config.yaml
n_layer: 14
d_model: 384
n_head: 6
n_kv_head: 2
head_dim: 64
d_mlp: 1536
vocab_size: 8192
activation: "swiglu"
norm: "rmsnorm"
norm_place: "pre"
norm_eps: 1e-05
positions: "rope"
rope_base: 10000.0
rope_fraction: 1.0
qk_norm: true
attn_scale: 0.125
bias: "none"
tie_embeddings: false
parallel_block: false
extras: ["capped logits"]
init: "trunc"
init_std_qkv: 0.0384
init_std_o: 0.00726
init_std_up: 0.0384
init_std_down: 0.00363
optimizer: "muon"
lr: 0.00447
lr_mult_o: 1.05
lr_mult_up: 0.838
beta1: 0.93
lr_head: 0.00783
warmup_steps: 0
schedule: "wsd"
decay_fraction: 0.638
decay_shape: "linear"
final_lr_fraction: 0.1
batch_tokens: 131072
seq_len: 1024
doc_mask: false
train_tokens: 900600000
steps: 6872
dataset: "wikipedia_en"
MLP neurons of a small language model. Each row is named by its layer, matrix (gate and up: input weights; down: output weights) and neuron, and shows model dimensions 48-175. Each number is 128 + 32 x the weight over its row's rms, rounded and kept within 0 to 255. Numbers have three digits each. A neuron's up and down rows have the sign that makes its largest values positive.
After each neuron's rows, "fires before" lists the tokens most often just after its 100 highest values on Wikipedia text that the model never trained on; "fires in" lists the words (lower case) most often at its 100 highest values on Wikipedia text that the model never trained on.

L2.gate616:145166090093150147102110081122115173116107136098104148146175138144169108039153120129096147160089096123160109112186088161115124117147110110127118077206159117128165189161196102094104118112111100184114094133134154096090043121128050147133128118138091130100117135113106121163108134058107069125114123165098133084118135165193153162111151101153162154134135196126162088096122157125132106162142
L2.up616:154078166131123111134108140138177139113118123121182097115173146073178164071119176070146145181180140139084132087133081150066098142121198108140148098134179110151161187092170120078150213143135122079115102132165097118173173122119089116094182138102133153119170179139066166089167200122086157119122161132184110106141118127151160049148120108088177110154133104131124172106117181131144088122140
L2.down616:135159142173171131137094113184091098126202123094077144088102150134152125140111128117124119147142186158080155142151106184143153097133096166118162076140049122148110161086132121148084155131124159115107155151105133121117145124086048099130141137106143129146133124142136170112182125140118125089122095121129120133163109159172082123118127127164119121104054085115150133112080153160122122117161
fires before: " to", " not", " in", "l", " on"
fires in: "went", "came", "did", "camel", "appeared"

L9.gate1345:121142103137122107175125135113153130140141136146157072135058096124198133093159139190129146113136089120094109109121128178094123117159126173095136178188117129148138162145134163096134065138123110072106094106139120133122168110147175160147146120139106155101134162149141117122135104100171146111129106109172186084103146203103103160125088187165184081097108133110166163194111147116116125093061
L9.up1345:208099188067129146031140083181142119151171135148054097137207123056119108101134122143103097158118096147117122160131120113113122089148090148178092081156175135111139106108167115113142149142177109177077124072076145086150097116149084117085090145120140151137172088144099134140122136149141046152121102072154069174147145094185158133101051205084111127127149092093196131090139118080100124119126
L9.down1345:150114113147158065181094098186147132130087131137146099169131135085100109100110159157121037080140095149128133132080168173153091114131128129183143137055151153139108160110149134118122138154100099118167123137173104151091100101120124115103112077115165178122149118126139171109146086115077076154092138136109130185175132138110120077131170168086125126182134092116135102149101134183158136139087
fires before: " |", ".", " of", ","
fires in: "1", "name", "rider"

L2.gate792:126154130063116155154181151165143201134090166102128070130133112128138165135149118073096095174071121136077141133152119114116108113173086108139135114141109137127142132159094097150124128138189125068179116141123197137155142097142145093117145148138096162081123133120149192085085147111191131164105100101098093131131091141164187136126116087161140099135091170133139152138194115110112074148129
L2.up792:153179116104124164091116153152161212132097168129118087097102099124122134092162085114100098185146096179109096088146156127087145142142109091182129111112145109108122146167088091122146153125155118037116128162154157153132090096116148092104126136084115191102102073131146156135096088091163167156156140146133106148102075058132126137143132092157153144149107180157131125128108137080141105067150
L2.down792:158144102099128206079116136130142151138159094185175116154103173137135112101168118140114165059157159135105142103085220163175154118156089124147128140102173169105195085134122117074071127053108122132091170101131148169156154123106131112083118130132128122154164119144145108133109134145143078159082182095084122194145158134169191091122128214111104109168114124150151105125097065109139112082116
fires before: " |", ";", "–", "\n"
fires in: "2", "1", "3"

L2.gate1108:125093098152077075154124155096106133152119055140139179125130115114095131124142147134132133126111131103095145116147066137161117056142141088085157056202124105125129138166089106159101107169114148097126033154134153176160118118144173093127094113097089126161124125045160150169196099078166114116144160164092145130084227086186176095104126111135153092176123120106180178109142142136178125137086
L2.up1108:185149177187063131177107160119119133136126119129164127138135131083124101147110137157126137163167144148084122097114102083128155219082099118176120122123117130101195144153158127138126120142140141149077090117154072146119149153048084127138120098136115135133190122098092152121136092075152107129131179159108064141088126163178118162135173192167117171145168122156062137058084136117108178109065
L2.down1108:200092135103173175156161115137120118084166120128082102166078120150120121131160150120129110131102081100157116094116118110112115062149044103162059113098138095142095098119192107103121124148052110150077121111113144107136163134108115130192142187129098139105105128174100029154120095130141148158117140087198162174149143128143137143109101110098150125151118083125135166120114160112064086146137
fires before: " |", " the", "–", " a"
fires in: "1", "0", "of", "during"

L2.gate1210:148097120152155088171134153067159155178106135143094194112120163158130092110131183139151155113133171119173155136155093124112151111133061080175162110159145121171086108150132182124120123109132124182102128107171137109100128146123163102123090142147043159101133087155184157137122110109137134166131157153139129130096145135067110123163120061099138142137147152109075106160145134150056096097108
L2.up1210:097109135090063150201130082117137131141114114165157111130166089133146105135127106105176085063094154067148137135098171053132125152156124083124105066093109116102153144129081104130174128142093153078097136094134073161129138067071102069092196085121106125134078135150112151064153183160153142128125138110112107129041083132113081087172172156108136137170076093139185114143130140136121110101129
L2.down1210:158147133085108111179137104106100142140163111076150134124189130152127086118173121153109132108105154062130099092121171141109145153194115128122153118115091157101158126164180148064106091147159123122149074078186150139153162134138095125074170162143103161170100116119165129119122095144140094133118097109142155133101118148180091162153130124122148118181123102110192094103107102119160079190117
fires before: " |", ";", ".", "-", "d"
fires in: "0", "u"

L2.gate1485:139178165054125082122139177125152115168108129127106130045129146161132091074168206140086053165160147131092119036157101120087124189117124162133138104075084164126202163148139128164087133167137108147131098165103075120185137131139096112185137135168119180092118041151095157064123117110164121122110141162186094143094092147080176111115106142120118107109095103104135105131131200150135092068138
L2.up1485:160138120095158116077102149149156157144112190149104137087105147149181120107132174061149123152107178161107076088140099130126166136124103131155148065078096139128146124169117163139123112182127119139128068153145074168142127121124111130146127149143110131083163098089072102124133174114153178097167139139145177109199120141130121128190090143106103091133097159113152207111089106120169123072148
L2.down1485:160130049161149105123138109207173071111143126042161154142099112082113163095111094110163167106154146125098144135124133153139083119178129125124096105085193111122174131068138122134166160125131155107115142132163149166110127115123125081135123140132129127204129151113133105170105139111124133119116147102051138142187122096096113127143130149165082101121151100093139153112124084090116155121203
fires before: " |", ".", "–", ",", "-", "%"
fires in: "30", "25", "20", "50", "60"

L4.gate1353:129082128114153126086121113173061111177140107119044164111123084134181088129175150167193157135137068109131132157143122123160137183097065160134144138147126176162131083177159149198185181107110158152132129178112147134088134128144112157108129135122102099079115091113098103123083084083075165159100157138156126167162141190142147060091152130129148120145100147110129095148134072112076140141147
L4.up1353:108156114170125121121151150222128172146097120123150127091178129127141148144156153126131130121150113130126140178200116099150147130064097137136132076153092079150162067158191090163143144092112148140107164144113141159110132114071120117090134174200162124099130143149145159172154179160118153097188187137128072145112103165126117083080164102157134157065153124081142099103149138075144139169078
L4.down1353:135120091073139068151152158093183227137135131132112063132154077112147097204150137107243112118161142135105185099088142059119141122122109147112122084180075150128143112110125102107129155135108133188099135117105110087138122114130159115123170171138072165143107172127092110120174097078115110137116104152108171164128106175115125058058133063171157151114110154157103093123169115112110128150125
fires before: " the", " this", "sp", " his"
fires in: "during", "the", "of", "early", "to", "atmospheric"

L7.gate1287:138069151194120165133158112174176143153141087121196124166095131133121143192093175145132089086085110135167149109095103180124146081118149104128151115118127115114164115155155110157080136162162190094151136149115095137129157138135111092141113143144149107148123094143117110146123099176157177187128157118196140124121147148069093116040067121159078142102111129136135113162139105097094115160096
L7.up1287:057088097099170129143131135075092126079106102188102112071156169140071106109151153117164096083134080147083156183180139123153105098138176096183084115126178138111116082145140120179162090111137152086116107215170127076128180139160118170131130126140120097062098083101059152123165095203131149199113109148198119087183188131147110100137158150124103151163175124105116141157111135122095113172101
L7.down1287:082147147153229073114112143144158115130174103129086179092147173114155159162123139119102128097115165123125146111158126107177128124083093107170074114183192098159103128144103153169160132063144123120079136130113069066110098152103166141128093096141158158116070103150127169131167095147152190113162113123165136101081142153165110130086168165111083087130104154132186118123088114130145133157102
fires before: " the", " them", " which", " three"
fires in: "of", "among"

L7.gate319:101144120106103117171116102128049114043053147167111081122160101161144114083136190136168109150155022169112158150105110134171135070109114190116117108148093179094143116231167130136117157116141138099077160084178111130130110124149127101150134152184134090115158073159128117095115055152106180108133142162077144128130158111145084144100162163162134135129079116158104162062085062176182130121092
L7.up319:159146137120123116070121135131165134129063124163177129106153102088134114179152082149100152106085128094195168121113152123160098168148144094163159123133108121126086096129113097122148125150107144127165114160150101153144146100090062146110156176105139165123126142112093115110135191148071150150140178131179141126160151068180143149130134152140096163168075113112143088168156168129151161198138
L7.down319:064179148166159105125142091097174130131145124092101089100136084151124107093148166139120103159126144148142119042136144145110093162147122177168143210168119166147161140117103127136145112168164071150140138134133106101102184127116076132124103141135080118080110141119144133102126132088156147114129106129106151121176121172167131095116190108080142146099103124146219119162148138086101181156090
fires before: " |", "u", "r", "-"
fires in: "gourdou", "1", "tanaorhinus", "0", "3"

L9.gate22:122155132101140133060136123144115128127131113086135141156164125089138155158098185159123091098121108127166109131107180137138135135141162068175194082141114152133124151095146167139134087140077131077135120071146061115153130161077107108113106070097114129092152122161111106169117171147099136171050134177177110130076122112104153144149082084133112121120094108119102111153125086151085110160136
L9.up22:160161107110132080154194130106172166105103083152145086183130066110120180086148107126114091121121095156114165164183097109199152142117211130093160099153138099152100165128096062143164123133119117120136159095128097141151076168119129160141158143135099195094116148081142140159175152140109110170135138098132105152116119176176143122093134179122099107119146141161162101083200149145185096125094
L9.down22:086186141151125135088120118098143149132096115127097063122130153153188126133167097075141124087097100133102119121151134138187202130086122107156136136109120113121133095108124076133119124072144118092098103089168092148059070160102105067089157122112130114075105106174136133083186186104195133180129133099118146093157085166104106088105130077134109084167137136131131124142074146076111119144104
fires before: " |", "–", " October"
fires in: "0", "4", "1", "2"

L4.gate1343:186063107107182131121158169172104172092186146125086100148124128155090097152169137135103105071120118044129173076137121151147117166082150110147119125107111111110154119068175082145148139087128101148095200167120111159184191142152128129094108082071153166176135184159127140132202099162144131107146102162147121193087089112145143084097173103127083154142131172140123130143180115157086108131096
L4.up1343:130166149104142152072190105089089154080151164183127173125117159189072124181066143132101130051139145192134149119133109201190157083119175142123144163152172098123124131182131107182109060139111107093160144155154132097150061135145152171120186118113103140128075134148124128122164066134155101110117162124154150112121093062091181117114125167160074134067135155097141156168151141171109134132083
L4.down1343:138134136043133130107092106144138089065127113133165174161103136139094132182106122116132145151138057149134162138099161119147128145185096184105100123113165128125169141198166149153069148117103139118216083161159156118108073132172145144147096083146094115139155147094101140152155140056134193189144099140169081107099121129084090123109104164108100156172139145104113145092116148132131131160146
fires before: " the", " \"", " his"
fires in: "of"

L2.gate931:104096091112102094145154141114159095072087146140200121198204170096177167149076074119066090169076084130068198116200106094109172075081133108213173160127151121164166104117118126107117182143138136129133147150154130148104174099153033101167108101110140147138107100128114122141069147054161108168118156159120146185101165117125143080131133162149124215114157147143144130139108120105126139138095
L2.up931:103057076143145063136145139138155106141076099177140141143147134105170182110110088133119112159106112145201191145209094110115110111100077117126172124089135120155131159095086136110122176099082104128111094138131099135071152124126125178148118096101136111109128101116152208132114079112139171149139178130061186155072171107078160104145200173180067196148134102148125198134096082194141185155098
L2.down931:101082122135107165173147140153127160109138152177141133084176123083156166141111125119066116167133108092120192140109101117102063117129082064160148080142115161086115103142139091134152174175110157084097130134231142093140133151138083130095117095121158164089171150094136149115078143144148084216151115118128133160120176157092158109088128154163164152149161085143180139145132150178169116122141
fires before: " by", " the", " to"
fires in: "led", "directed", "lead", "leading", "voiced", "of"

L9.gate1015:095183135176183161134107094164173123110129138099113120119151197174128149111125103128132185147105063150166139090113115123129136098182151110112133093154040114083163167102131145160163095131135144107096111139096110059098113095173112140093120176111067096108100112177145095203164081103144200132113132140140193173093161136076137143108103143098141141135163135126177066104188138164056078097196
L9.up1015:185118073112136115097162150089115102125168141108108151112144173135170152139122139148099141142178161157065090157162127093134137122107093138116199108183192118152115141067148114159168115124111155108101141075130107172055154166164169079140102111121153129103142173137115096181201080157187086127164147138147147133087105126101166125128100153100108108089158085144138186109113140178130187081100
L9.down1015:103142093228113139119102161169134152078160109152100149162072096129113153096148143124090066150140089165126122102136148102137203121173102120119168141175139133166192132099144087109137137091150156190148066155193078117115117132187104169154155106144102179189108090125119129126143172157122133099105081165087146142169125120141100185111121162119097127120155154153116173193047136125089138135175
fires before: " the", " a", " three"
fires in: "of", "the", "was", "had"